{
  "num_hidden_layers": 8,
  "hidden_size": 640,
  "num_attention_heads": 10,
  "num_key_value_heads": 10,
  "head_dim": 64,
  "intermediate_size": 1280,
  "vocab_size": 48952,
  "hidden_act": "geglu",
  "norm": "rmsnorm",
  "norm_place": "pre",
  "norm_eps": 1e-05,
  "positions": "rope",
  "rope_theta": 10000.0,
  "rope_fraction": 1.0,
  "qk_norm": false,
  "attn_scale": 0.125,
  "bias": "none",
  "tie_word_embeddings": false,
  "parallel_block": false,
  "init": "uniform",
  "init_std_qkv": 0.0235,
  "init_std_o": 0.0,
  "init_std_up": 0.0235,
  "init_std_down": 0.0,
  "optimizer": "muon_variant",
  "learning_rate": 0.00677,
  "lr_mult_o": 3.0,
  "beta1": 0.9,
  "lr_head": 0.00576,
  "warmup_steps": 200,
  "schedule": "wsd",
  "decay_fraction": 0.565,
  "decay_shape": "sqrt",
  "final_lr_fraction": 0.0,
  "batch_tokens": 131072,
  "max_seq_len": 1024,
  "doc_mask": true,
  "train_tokens": 1407000000,
  "max_steps": 10735,
  "dataset": "wikipedia_en"
}
MLP neurons of a small language model. Each row is named by its layer, matrix (gate and up: input weights; down: output weights) and neuron, and shows model dimensions 336-399. Each number is 200 + 40 x the weight over its row's rms, rounded and kept within 0 to 999. A neuron's up and down rows have the sign that makes its largest values positive.
Before each neuron's rows, "fires before" lists the tokens most often just after its 100 highest values on Wikipedia text that the model never trained on.

fires before: " |", " 0", " 6", " 15", " 1"
L5.gate631,220,180,249,190,247,171,204,186,109,113,289,215,185,197,245,204,134,231,223,214,273,212,230,209,235,216,235,220,143,171,203,139,204,98,150,217,217,240,261,186,181,140,227,141,152,152,211,208,187,209,209,189,270,218,217,242,245,236,127,133,203,139,170,216
L5.up631,200,181,205,188,256,193,221,223,184,117,213,182,162,302,127,223,230,207,199,238,146,180,272,235,165,150,254,162,202,254,155,167,174,158,254,175,171,226,187,262,226,219,253,196,173,179,234,239,170,171,251,181,208,222,266,180,264,201,171,210,197,253,306,138
L5.down631,148,196,186,140,191,222,261,255,200,203,226,258,286,206,230,229,147,238,234,263,142,194,169,198,220,246,192,216,210,115,237,223,218,306,200,182,126,200,143,230,189,175,263,205,214,204,231,233,151,177,142,238,185,178,231,160,157,169,257,158,171,212,195,244

fires before: "\n"
L5.gate1221,242,261,170,262,209,197,241,160,221,289,244,216,204,226,182,229,165,200,224,143,207,230,193,188,134,101,229,176,144,210,210,242,206,169,171,135,180,279,246,225,214,219,151,278,193,182,189,194,211,195,255,226,163,191,220,162,145,251,238,238,164,260,189,233
L5.up1221,236,200,79,162,173,146,188,214,221,186,134,195,221,122,155,197,240,230,227,187,158,224,244,248,283,223,238,235,226,269,301,225,186,159,147,202,139,256,164,183,150,217,211,183,249,209,234,212,206,251,125,155,209,240,188,206,271,182,223,128,218,203,215,172
L5.down1221,199,228,261,166,195,208,203,191,217,179,206,225,190,221,251,208,196,209,213,220,198,187,142,138,207,241,178,191,215,194,183,243,175,231,202,239,243,249,219,235,201,213,184,228,157,196,123,170,185,213,231,258,268,181,162,272,209,233,185,185,240,212,172,108

fires before: "\n", "-", "|"
L5.gate1,305,145,225,195,152,216,191,177,189,253,188,201,179,226,166,201,129,131,222,177,252,213,202,160,192,203,209,222,183,218,128,177,225,253,138,91,203,254,145,203,208,201,187,189,198,179,235,122,216,266,239,209,180,164,247,212,117,256,200,129,213,173,240,126
L5.up1,293,185,224,196,208,175,243,188,212,244,253,170,157,264,169,229,182,186,235,175,219,183,234,183,219,215,188,216,165,275,166,197,274,198,131,118,174,248,183,244,186,229,223,250,215,211,271,180,187,229,230,203,177,149,255,203,179,245,228,175,205,209,247,175
L5.down1,191,198,203,203,206,136,232,175,186,175,239,112,208,153,216,268,263,192,205,216,172,241,181,202,204,239,192,209,282,159,203,233,146,188,133,155,188,220,211,247,207,221,196,166,245,228,244,297,196,139,185,216,239,214,203,207,135,81,241,295,203,215,120,246

fires before: " ", " 0", " 2", " 1"
L5.gate630,164,218,225,219,217,208,198,240,212,194,228,212,259,155,226,269,174,150,121,165,291,283,258,175,185,177,153,185,148,191,170,170,240,187,215,206,159,164,283,220,203,205,162,127,190,171,196,189,221,165,143,183,174,235,288,205,188,218,212,187,119,132,302,207
L5.up630,167,85,215,253,236,206,234,237,173,209,215,249,242,212,284,192,231,182,191,172,191,160,227,227,226,268,189,196,241,214,154,168,132,160,206,193,206,182,148,249,175,210,175,163,191,216,201,224,203,215,227,216,208,230,210,262,169,277,180,170,169,259,219,224
L5.down630,125,237,232,217,180,194,149,239,238,205,179,223,179,188,194,234,220,241,187,188,201,252,236,167,203,140,235,223,220,190,202,217,135,147,246,199,169,141,200,211,172,217,230,168,251,219,155,190,242,214,162,234,157,169,164,232,163,108,166,128,260,223,154,177

fires before: "\n", "|", "-"
L5.gate548,280,228,212,157,146,176,247,183,203,254,253,188,203,237,199,137,205,204,208,181,260,205,199,245,238,216,216,187,171,262,189,230,214,165,169,157,198,262,156,213,249,225,185,248,198,204,231,231,215,211,231,219,179,170,260,184,163,284,226,169,233,164,217,163
L5.up548,281,203,248,159,184,115,224,147,198,220,280,179,207,230,210,171,208,219,199,157,188,188,168,206,232,230,202,183,164,266,181,247,296,111,181,183,176,275,207,201,178,273,219,282,204,223,260,215,203,200,245,210,176,187,239,184,159,244,251,163,198,186,232,189
L5.down548,228,222,241,212,220,222,203,167,179,196,249,87,212,175,236,144,236,187,189,178,181,157,195,164,168,202,168,208,142,169,213,232,207,162,145,176,227,232,174,189,204,187,216,225,196,201,202,258,248,204,183,187,194,208,203,217,168,203,197,237,205,236,159,191

fires before: " |"
L5.gate812,252,261,248,178,177,226,209,187,107,242,171,235,135,206,197,144,78,180,205,158,191,239,254,131,204,235,231,265,212,209,191,200,190,209,197,242,180,206,199,259,248,167,200,136,176,164,202,216,216,178,180,189,124,246,250,112,174,169,191,242,222,225,216,282
L5.up812,207,159,194,168,226,258,193,205,182,191,279,92,260,257,231,184,180,122,160,205,202,214,120,238,259,200,192,184,232,167,283,202,230,157,237,172,215,177,206,172,221,172,167,171,242,209,185,231,232,138,127,191,173,188,218,229,199,224,186,182,220,273,224,100
L5.down812,176,158,201,258,211,183,160,210,208,149,242,259,175,141,106,220,192,194,201,265,269,234,246,165,241,165,196,193,160,197,221,223,180,176,191,176,172,206,246,214,125,157,220,244,197,164,217,208,212,259,221,288,245,230,236,273,209,246,160,126,208,109,241,186

fires before: "\n", "|", "-"
L5.gate750,317,179,206,154,247,231,162,199,227,183,270,122,193,228,178,221,166,192,198,159,228,168,168,118,168,206,211,160,189,251,209,247,267,184,181,182,182,224,190,203,156,229,248,255,209,244,244,181,266,170,178,227,162,173,207,225,199,229,277,212,174,264,221,208
L5.up750,225,181,256,205,197,118,174,204,232,217,289,126,203,196,207,204,168,189,158,100,208,187,173,189,193,202,140,227,164,214,217,172,241,159,150,126,213,235,186,160,199,230,193,227,132,195,258,262,192,199,254,178,180,182,222,138,168,250,155,202,215,176,206,159
L5.down750,184,226,188,220,180,168,221,222,164,189,235,103,194,190,194,161,254,161,172,222,179,236,204,240,223,218,164,256,248,205,220,205,258,196,164,155,205,189,190,240,184,216,167,213,225,213,164,204,223,181,159,188,174,193,203,231,247,149,159,209,184,276,201,211

fires before: "\n"
L5.gate201,254,200,152,205,216,191,157,186,172,166,243,207,213,245,215,190,232,238,212,189,224,230,155,209,297,185,205,220,233,242,211,214,182,150,225,215,209,203,266,185,189,175,204,142,210,245,202,203,294,239,240,196,260,229,192,152,208,260,170,203,178,280,173,190
L5.up201,204,201,221,211,166,229,279,173,158,182,169,198,183,177,156,255,140,184,198,208,165,179,246,217,187,214,192,238,323,217,261,247,55,255,212,135,229,226,247,165,231,229,137,197,227,226,205,183,198,240,200,218,263,172,191,145,316,211,184,191,226,215,172,141
L5.down201,232,229,152,231,236,172,149,196,224,172,149,175,191,179,163,276,253,213,213,265,142,215,191,196,209,168,173,167,134,230,191,172,189,184,247,178,200,171,200,200,231,188,171,166,183,171,157,226,174,167,223,253,172,194,190,187,211,187,210,254,238,183,167,188

fires before: " |"
L5.gate17,151,172,194,239,225,206,117,178,262,253,167,295,179,218,238,157,189,151,188,213,169,164,242,204,124,170,215,165,188,232,163,109,178,237,217,140,163,230,208,267,230,205,215,201,168,143,190,188,173,183,153,185,224,267,187,272,248,198,214,167,193,180,272,238
L5.up17,166,199,274,231,190,212,177,231,257,147,145,172,150,211,164,181,128,86,222,115,267,162,143,169,163,179,221,204,194,167,298,267,189,270,202,160,244,156,285,168,172,139,135,294,169,218,233,195,315,173,198,212,186,239,244,225,244,157,158,230,167,223,294,163
L5.down17,196,183,163,223,147,219,152,168,186,215,231,155,226,179,208,119,225,194,245,226,184,142,154,177,168,218,135,158,186,237,203,169,174,161,193,193,247,168,164,245,216,200,188,240,138,209,209,144,217,191,169,210,246,251,232,211,186,225,198,279,110,176,191,158

fires before: "\n", "-", " the"
L5.gate1206,297,225,184,331,191,203,222,232,219,186,178,141,254,224,176,155,198,204,169,220,187,203,198,189,223,199,226,194,165,207,190,238,140,181,174,176,192,179,197,162,199,232,203,101,177,201,185,285,203,183,207,205,220,230,191,167,204,288,219,232,168,202,201,184
L5.up1206,257,252,223,211,211,188,212,192,196,212,231,190,171,189,192,259,234,207,206,202,125,198,182,214,229,206,213,193,171,266,237,176,218,225,179,197,148,254,224,217,257,234,205,212,164,181,180,296,200,237,164,168,269,244,185,171,182,235,192,207,197,220,194,262
L5.down1206,166,170,196,169,222,208,190,236,217,216,204,206,222,184,204,261,202,139,175,195,138,206,265,151,180,221,169,184,231,233,205,129,141,213,259,206,223,189,216,233,276,248,196,209,100,203,221,175,257,198,263,132,277,228,280,177,219,137,212,184,188,189,204,201

fires before: "\n", "-", "|"
L5.gate466,262,206,207,198,142,188,216,219,188,247,178,201,193,195,212,166,171,188,174,193,213,196,166,234,222,182,220,200,209,213,216,141,240,235,155,136,247,301,177,194,223,189,227,196,207,253,179,111,181,213,118,165,205,185,142,199,157,261,196,249,223,297,204,184
L5.up466,256,194,159,232,182,256,187,154,199,251,231,242,155,197,270,160,218,193,236,179,268,189,200,210,204,187,191,171,182,221,229,142,234,206,171,152,269,257,205,224,235,240,170,269,148,240,226,160,176,211,143,165,188,200,222,190,123,213,235,278,152,253,172,183
L5.down466,219,214,152,105,157,192,177,126,169,204,185,79,231,216,278,236,211,196,241,146,199,265,243,186,171,216,149,254,225,189,212,216,155,213,234,218,202,224,210,177,121,202,189,151,201,206,227,259,210,94,202,178,193,220,184,173,187,262,199,157,195,122,237,139

fires before: "\n", "|", "-"
L5.gate321,196,180,231,216,152,178,233,180,202,209,280,229,229,178,183,201,172,239,160,209,196,221,172,181,233,226,155,246,190,133,195,229,249,210,163,229,185,217,239,162,132,200,255,240,281,242,232,218,252,242,142,173,207,176,260,201,236,256,188,234,162,220,173,202
L5.up321,204,202,210,268,207,203,185,185,232,229,246,126,218,213,216,117,170,156,223,159,151,199,196,266,225,222,240,149,240,209,180,185,247,160,203,199,181,258,254,260,268,179,217,251,132,276,205,194,250,150,172,230,191,239,204,277,194,210,144,204,217,124,251,170
L5.down321,189,161,225,191,167,267,233,284,190,224,159,175,228,173,168,209,185,151,116,145,225,232,240,226,172,205,212,210,155,196,215,188,87,182,187,264,190,194,137,200,158,230,166,102,215,197,243,330,168,166,178,179,228,173,220,162,92,214,243,308,211,187,161,230

fires before: "\n", "-"
L5.gate330,231,215,194,251,142,174,215,262,217,192,173,167,247,201,141,137,255,161,166,156,219,260,153,226,185,243,216,215,159,277,191,188,145,181,215,151,207,233,218,310,123,217,195,132,160,211,176,131,144,284,192,163,188,128,239,248,138,283,158,175,140,284,193,212
L5.up330,220,207,217,211,230,161,164,190,226,227,262,216,137,227,234,222,198,156,204,96,191,177,203,237,204,215,187,260,179,173,249,55,205,233,164,216,209,150,226,255,268,259,164,148,231,172,250,286,252,245,257,179,149,144,229,132,121,202,230,241,177,238,273,239
L5.down330,204,244,243,207,231,239,234,194,189,257,242,185,216,171,263,153,179,214,179,243,119,215,135,226,217,201,209,222,204,247,250,240,243,219,213,167,117,247,175,203,219,170,150,228,169,182,186,251,164,192,155,207,213,196,254,182,157,195,248,254,145,254,186,192

fires before: " |"
L5.gate1140,204,200,223,223,188,213,286,121,262,212,228,298,236,201,147,213,164,246,207,160,252,89,205,216,192,179,211,178,260,245,260,275,196,175,199,214,234,194,135,175,214,233,208,269,327,179,205,301,146,239,168,159,213,126,292,217,174,204,217,140,223,215,222,154
L5.up1140,181,200,158,202,190,204,156,185,260,295,197,201,151,202,173,227,120,172,295,221,214,206,245,291,215,234,158,229,263,252,258,158,256,231,210,226,181,167,226,301,238,198,209,143,187,225,210,285,211,192,183,301,177,229,219,224,200,195,222,227,185,195,239,228
L5.down1140,195,236,229,188,228,218,214,255,197,167,147,215,254,272,163,253,172,229,161,163,162,170,179,229,170,161,181,203,202,130,177,212,149,223,166,164,182,208,262,151,217,146,195,247,210,179,190,174,245,231,228,196,264,133,225,218,189,212,178,179,226,222,218,219

fires before: "\n", "-"
L5.gate1208,194,223,161,210,166,167,208,258,156,172,148,219,210,137,173,184,196,174,211,210,175,189,184,204,224,147,191,143,211,226,216,264,157,233,179,158,183,153,186,200,167,178,157,186,192,114,187,200,255,194,209,170,179,195,264,133,159,273,181,182,215,251,288,109
L5.up1208,293,155,207,139,188,164,291,209,210,222,181,216,195,108,172,234,232,185,115,167,189,115,212,257,178,248,247,240,191,252,197,209,108,225,181,158,185,255,191,192,242,157,194,191,249,220,166,238,168,280,181,179,231,191,164,217,165,234,265,297,164,225,164,198
L5.down1208,156,235,236,208,203,219,191,217,190,98,84,228,226,253,216,212,226,202,214,176,164,210,160,170,209,165,198,195,194,206,182,210,157,151,227,229,164,169,178,129,159,225,252,206,139,242,213,185,251,167,175,186,175,221,253,175,149,205,181,171,292,163,226,146

fires before: "\n", " |"
L5.gate1084,220,234,171,256,161,212,201,210,136,222,180,237,188,181,222,233,179,150,190,202,167,185,156,215,230,254,187,198,150,165,251,190,236,128,223,281,237,209,170,184,219,269,195,125,165,225,270,164,170,184,224,283,175,224,249,100,227,237,154,214,162,210,281,203
L5.up1084,152,135,241,213,215,171,212,172,243,228,134,210,205,225,164,178,235,215,183,244,260,147,260,264,168,223,237,206,266,195,194,158,120,186,166,205,176,218,185,178,149,168,195,187,150,182,253,201,233,231,256,262,187,212,254,188,177,124,223,150,141,201,259,205
L5.down1084,270,159,207,159,198,308,132,164,149,199,230,169,133,219,202,262,236,200,227,190,172,203,166,177,219,123,202,165,222,150,237,195,177,164,112,142,226,163,221,244,257,138,194,211,217,199,182,155,170,259,219,193,192,139,181,186,201,158,137,165,240,222,204,183

fires before: " a", " an", " contract", " the"
L5.gate202,201,211,230,226,174,252,245,133,168,193,300,145,190,236,140,203,239,229,156,161,236,165,232,245,187,163,134,151,222,248,259,163,182,192,195,220,263,226,192,160,145,161,139,283,240,113,259,226,188,185,199,137,303,155,199,242,175,221,182,162,256,167,191,184
L5.up202,201,237,218,145,135,159,177,302,191,153,131,228,173,182,277,224,223,265,170,171,227,145,172,216,182,226,241,202,193,167,126,168,195,287,189,207,175,238,213,274,251,135,194,236,208,180,260,190,181,196,153,142,258,201,217,223,209,226,209,181,167,231,156,188
L5.down202,159,153,171,109,188,202,215,176,186,217,234,201,157,224,122,279,233,225,150,196,170,285,180,240,179,133,170,234,238,225,154,191,256,196,254,193,202,207,190,233,216,251,237,199,238,172,222,234,203,219,211,267,275,180,239,196,173,252,251,176,211,189,177,239

fires before: "\n"
L5.gate693,223,184,205,268,159,189,164,169,242,178,184,188,162,215,247,175,199,125,181,171,305,165,240,214,208,197,178,247,159,209,196,107,174,219,242,185,165,181,131,156,176,135,212,174,120,164,225,161,273,202,250,217,176,170,273,236,160,210,191,264,293,237,131,185
L5.up693,205,198,174,162,154,163,182,239,155,177,180,157,250,205,158,201,226,228,196,186,191,214,140,197,295,211,235,195,146,256,165,183,202,175,189,239,212,253,247,122,258,214,213,209,183,273,161,223,296,191,189,223,167,213,187,211,209,241,201,177,178,210,196,179
L5.down693,158,188,188,248,174,255,171,211,181,205,181,128,225,216,155,189,247,212,186,215,191,180,214,153,197,202,198,168,202,198,257,177,191,196,215,188,145,221,208,183,227,138,195,276,173,211,152,210,221,185,202,192,160,160,246,227,165,221,178,258,224,119,156,154

fires before: " that", " the", " it", " to"
L5.gate683,197,197,204,225,228,178,235,196,130,180,201,168,156,229,227,214,213,191,182,215,207,191,189,177,235,221,139,245,245,188,226,197,265,149,169,186,212,152,148,222,175,215,209,143,274,226,309,234,238,133,139,196,218,186,231,169,239,201,155,256,310,210,270,180
L5.up683,218,290,253,155,181,122,257,229,174,89,181,171,176,194,268,192,265,167,197,214,213,171,170,165,288,174,132,210,224,247,203,189,204,226,189,221,151,172,204,187,186,209,182,189,311,188,222,253,228,189,167,161,204,212,183,182,141,186,252,274,307,172,277,235
L5.down683,232,196,227,230,212,240,214,226,247,245,158,170,135,216,183,203,200,182,158,212,194,148,203,198,192,175,237,221,242,150,195,188,181,184,247,217,195,193,80,218,199,227,224,201,315,225,213,214,158,236,190,189,197,139,163,193,241,176,214,246,267,143,244,219

fires before: "\n", "|"
L5.gate303,240,191,182,124,179,246,192,178,241,236,205,194,241,146,154,189,241,203,191,150,179,196,242,159,180,134,170,203,216,192,201,181,181,212,161,157,229,271,209,224,154,135,225,160,165,174,262,220,189,210,174,161,234,288,210,148,90,215,213,204,256,193,194,186
L5.up303,233,130,164,174,164,192,185,86,162,183,116,76,272,177,193,208,224,134,126,224,282,242,177,201,186,149,233,154,216,198,184,214,145,194,199,224,186,259,214,198,213,296,234,262,222,252,160,182,234,231,231,286,159,138,231,196,288,248,217,161,237,189,173,189
L5.down303,197,158,252,101,163,174,204,228,205,222,275,51,248,200,229,219,163,210,259,163,197,137,181,285,219,230,196,193,182,205,155,150,159,188,192,239,154,185,142,193,223,235,191,181,200,187,196,210,97,219,202,224,236,272,223,159,243,231,197,212,207,183,185,238

fires before: " |", " Type"
L5.gate123,235,167,196,264,214,179,181,220,188,206,260,252,204,207,196,238,197,219,206,191,198,237,237,119,200,195,186,212,208,176,199,154,132,153,200,234,173,197,175,231,164,185,145,254,235,136,180,239,171,208,235,203,124,183,237,193,148,208,201,187,213,222,216,268
L5.up123,180,133,159,196,299,223,181,239,288,230,125,183,223,174,163,201,239,192,207,234,203,197,238,129,155,263,165,253,208,158,212,167,194,230,227,121,216,230,263,199,144,157,178,233,179,206,187,154,211,123,182,201,252,136,312,96,179,134,203,199,156,201,154,205
L5.down123,278,154,248,195,180,230,180,232,165,153,237,222,212,193,245,259,238,173,174,182,221,177,229,161,179,193,273,185,216,218,152,191,261,178,227,183,197,239,174,178,156,168,252,191,138,227,221,179,219,129,237,163,153,127,159,118,165,143,250,178,188,270,265,121

fires before: " |", "\n"
L5.gate1064,224,180,183,195,246,308,154,210,155,190,210,209,231,159,224,209,217,185,160,248,248,189,247,246,252,84,220,186,146,185,176,184,222,213,139,213,165,258,119,221,163,211,221,203,182,217,142,193,101,224,229,203,193,294,195,214,184,214,162,174,226,147,192,199
L5.up1064,210,152,233,168,233,193,229,205,125,150,265,165,178,211,261,233,275,180,207,183,173,170,217,143,221,196,226,185,180,171,219,272,218,154,175,129,215,177,293,243,153,239,193,215,188,136,157,243,229,244,180,232,238,181,178,144,119,224,199,214,147,226,118,198
L5.down1064,239,275,190,215,158,242,185,75,190,209,204,152,200,243,184,226,196,173,208,247,207,236,192,240,157,173,170,188,119,143,155,141,228,207,242,154,203,184,140,177,240,225,220,293,204,197,261,207,211,144,187,230,268,195,273,257,174,185,218,241,222,191,243,170

fires before: "\n", "|"
L5.gate255,192,180,183,156,185,264,180,181,220,175,170,221,135,250,279,156,213,187,207,179,190,182,200,133,234,253,202,151,146,324,136,229,263,196,229,176,175,206,219,218,138,228,197,173,192,203,219,169,157,139,158,185,224,210,167,175,186,184,268,145,223,240,201,169
L5.up255,196,224,172,227,202,276,276,190,231,224,188,232,241,240,233,94,236,192,211,189,133,204,226,216,274,172,159,259,233,296,198,189,253,204,234,131,196,113,184,150,167,158,143,231,158,184,191,203,214,167,130,192,204,197,175,135,169,204,177,261,147,229,197,176
L5.down255,118,202,186,131,224,196,153,196,144,137,273,172,107,281,158,227,172,197,211,183,194,196,176,211,203,201,171,197,204,210,243,178,228,180,183,241,212,207,192,213,202,228,167,214,188,189,261,276,224,196,200,159,237,210,241,266,149,120,216,231,273,139,125,196

fires before: "\n", "-", " |", "\n ", " -"
L5.gate502,252,137,220,177,202,213,155,208,169,192,137,169,232,199,194,245,171,231,268,215,213,244,144,233,208,221,243,194,228,269,219,218,269,215,222,187,100,227,182,141,221,223,237,244,264,248,141,158,264,228,228,276,201,202,195,152,214,273,216,119,165,141,220,211
L5.up502,208,197,195,160,105,195,172,156,214,137,211,195,132,196,199,178,194,170,224,197,235,252,178,84,221,267,181,204,166,206,228,221,276,210,163,169,151,222,197,274,228,117,191,237,130,295,242,110,231,181,177,211,205,197,237,287,211,240,220,161,191,207,168,197
L5.down502,185,218,180,211,195,245,210,198,199,195,152,180,228,264,209,161,219,182,165,190,201,137,203,154,219,143,230,194,137,164,236,217,115,150,219,209,210,199,243,204,235,270,177,195,177,251,248,179,196,248,289,256,144,175,252,207,218,141,145,123,165,198,104,203

fires before: " a", " well", " of", " to", " the"
L5.gate793,199,196,174,290,153,193,267,156,211,162,169,241,164,190,167,197,202,154,239,208,304,219,186,178,220,102,239,195,227,238,204,185,252,180,242,154,210,182,115,106,230,217,215,208,215,175,261,252,273,122,146,266,317,197,191,194,130,171,185,222,289,120,197,141
L5.up793,181,247,214,244,128,229,227,178,236,157,189,209,159,175,289,195,233,256,186,90,199,200,169,141,194,198,163,202,229,245,198,199,284,214,155,236,193,145,177,139,160,140,248,209,158,199,173,133,238,196,295,344,198,196,219,185,180,170,178,198,232,230,171,210
L5.down793,223,235,195,262,226,189,208,143,173,243,210,267,185,197,172,160,249,71,192,241,258,244,218,212,164,197,253,194,255,238,205,132,260,177,229,202,244,201,223,138,144,184,204,181,207,216,259,237,168,162,142,294,211,232,208,207,182,143,123,211,212,202,226,263

fires before: " |", ";", "+"
L5.gate1154,167,206,260,141,195,243,241,256,184,246,184,188,180,185,212,243,167,228,154,238,273,169,197,170,202,218,277,235,201,235,171,212,140,147,155,235,121,184,179,251,230,289,213,152,209,247,177,223,172,179,166,209,176,228,258,214,198,179,200,160,198,190,200,141
L5.up1154,190,194,196,196,304,199,235,236,215,183,215,184,248,182,199,164,221,184,225,219,208,167,156,169,182,225,234,206,203,251,207,189,153,189,195,196,108,165,181,143,108,217,232,227,121,252,141,187,247,177,208,236,189,200,253,228,244,172,219,179,137,233,164,240
L5.down1154,203,172,186,157,128,246,199,171,160,266,175,242,114,259,210,248,153,205,230,214,216,204,164,192,286,162,216,167,232,102,186,167,235,137,204,224,215,164,198,192,212,192,200,167,219,161,188,229,181,178,146,140,223,203,175,194,192,135,187,161,194,211,166,184

fires before: " |"
L5.gate746,236,236,146,246,217,248,193,244,237,248,196,200,181,226,179,203,217,162,187,224,188,237,251,186,206,210,127,184,202,201,162,128,271,211,220,161,186,194,184,167,258,265,218,203,201,141,171,172,229,231,146,270,174,231,257,141,181,211,154,138,217,214,226,179
L5.up746,198,251,143,210,235,187,133,206,161,218,150,198,208,235,226,230,119,230,238,146,173,187,197,195,176,187,218,212,268,199,180,245,182,214,212,127,137,275,271,222,125,212,274,229,155,253,209,173,241,150,198,129,222,186,145,211,182,168,247,170,176,191,196,267
L5.down746,220,269,158,265,194,225,144,251,147,202,166,207,238,179,224,181,140,211,152,175,218,132,201,216,179,235,137,200,195,191,149,200,176,178,260,194,231,185,137,199,200,215,153,228,183,229,233,139,238,260,198,174,246,204,243,204,193,277,181,239,231,193,128,101

fires before: "\n", "-"
L5.gate639,236,224,243,192,183,229,218,133,236,180,191,108,180,199,166,166,214,124,234,96,187,158,210,183,122,183,163,211,160,265,152,218,263,254,232,235,195,289,180,188,175,221,194,224,186,163,231,237,224,233,221,188,158,216,137,154,185,188,244,163,187,188,221,175
L5.up639,265,225,159,184,193,226,318,132,164,140,194,152,232,206,284,151,167,195,227,154,154,192,221,205,213,180,240,254,87,266,143,200,277,191,230,207,183,297,227,252,180,249,224,202,165,153,193,221,270,204,184,146,150,184,197,183,162,217,284,177,191,176,208,229
L5.down639,97,200,214,280,205,177,149,258,172,189,187,170,248,160,194,288,217,265,187,202,263,149,175,240,239,186,171,167,295,156,211,253,197,267,177,220,229,201,253,198,215,156,204,224,181,254,305,196,158,267,278,189,282,167,186,150,236,201,115,220,166,156,204,156

fires before: " |", "|", "\n"
L5.gate1037,239,171,213,187,245,110,226,183,213,240,248,161,157,195,185,248,154,250,273,159,205,185,217,222,162,219,211,208,177,209,149,217,184,196,230,236,201,175,215,189,182,249,243,207,171,257,208,246,227,182,208,227,202,249,202,242,181,261,252,187,213,238,279,206
L5.up1037,229,204,302,194,197,168,173,220,139,183,281,174,165,137,90,125,190,174,170,155,233,181,142,207,243,231,146,207,183,223,195,201,182,265,178,261,184,199,246,256,236,240,261,153,176,215,215,224,220,157,210,231,224,244,162,192,215,210,250,204,155,180,222,228
L5.down1037,178,215,182,222,188,296,209,195,200,216,192,206,239,288,244,249,187,236,210,142,266,163,140,232,167,138,196,162,277,198,180,243,184,187,217,186,253,261,180,159,163,112,270,188,147,156,113,243,198,215,222,158,155,134,240,187,94,188,159,201,186,173,160,223

fires before: " ", " |", " Total", " Majority"
L5.gate378,223,238,249,299,196,210,245,257,141,252,232,221,311,235,166,119,199,144,192,194,196,133,199,218,192,142,188,187,181,187,120,232,227,125,186,234,164,235,225,152,267,233,182,188,159,208,168,210,137,150,199,119,175,227,235,172,213,194,145,246,204,158,216,201
L5.up378,209,162,193,193,283,178,149,135,140,205,187,180,191,189,262,193,233,162,202,204,212,207,281,177,196,221,147,209,132,206,238,204,221,242,155,154,187,131,208,215,197,185,198,214,155,200,127,185,134,193,172,210,130,162,225,228,146,274,180,165,195,217,227,130
L5.down378,230,208,201,218,207,240,143,267,252,93,259,217,239,174,188,204,186,274,169,199,184,190,173,196,205,172,243,282,233,235,171,185,209,203,194,139,185,216,241,217,164,258,162,228,210,222,152,115,234,183,195,165,197,183,176,161,192,232,239,146,260,203,173,195

fires before: " |", " to"
L5.gate371,224,120,219,208,270,217,238,163,195,264,133,206,201,184,142,191,194,180,164,144,282,131,169,104,159,227,209,236,216,205,217,199,189,147,205,230,170,263,191,193,167,202,249,172,197,202,230,148,207,118,253,171,138,267,203,217,156,273,217,191,224,146,262,230
L5.up371,269,146,238,222,275,158,198,203,170,276,234,265,206,239,208,258,204,179,201,126,192,102,208,95,166,273,222,248,241,255,223,240,180,221,179,173,254,157,157,213,200,180,212,287,152,199,162,224,228,118,221,187,208,198,235,212,144,194,173,133,153,234,204,232
L5.down371,231,252,146,201,202,210,181,179,256,147,197,262,273,172,152,121,134,183,177,223,243,192,209,250,182,220,191,165,204,262,223,202,129,230,266,227,163,239,102,202,194,232,281,197,147,173,193,199,207,244,191,224,118,209,198,161,234,126,237,180,167,151,235,216

fires before: "\n", "|", "-"
L5.gate723,277,230,209,257,165,173,205,234,191,221,267,133,235,186,302,210,178,204,203,147,118,188,92,205,240,228,202,221,244,261,231,204,230,188,185,195,228,243,212,180,210,200,284,107,216,162,256,215,218,208,168,191,190,200,210,212,165,227,190,168,185,172,230,171
L5.up723,219,202,182,184,187,184,199,176,161,218,190,117,171,140,288,240,218,135,218,134,131,142,235,222,234,218,264,190,139,170,233,230,183,165,221,169,237,287,230,176,198,322,234,211,190,253,195,232,231,184,174,237,180,221,272,193,205,233,246,241,195,209,255,176
L5.down723,203,239,241,132,266,189,135,174,176,243,236,141,230,245,204,236,216,211,244,177,275,227,176,230,244,196,161,173,209,229,197,180,191,177,263,180,138,165,152,221,217,191,245,230,210,244,208,180,173,244,186,197,241,253,173,176,126,243,222,216,262,168,179,233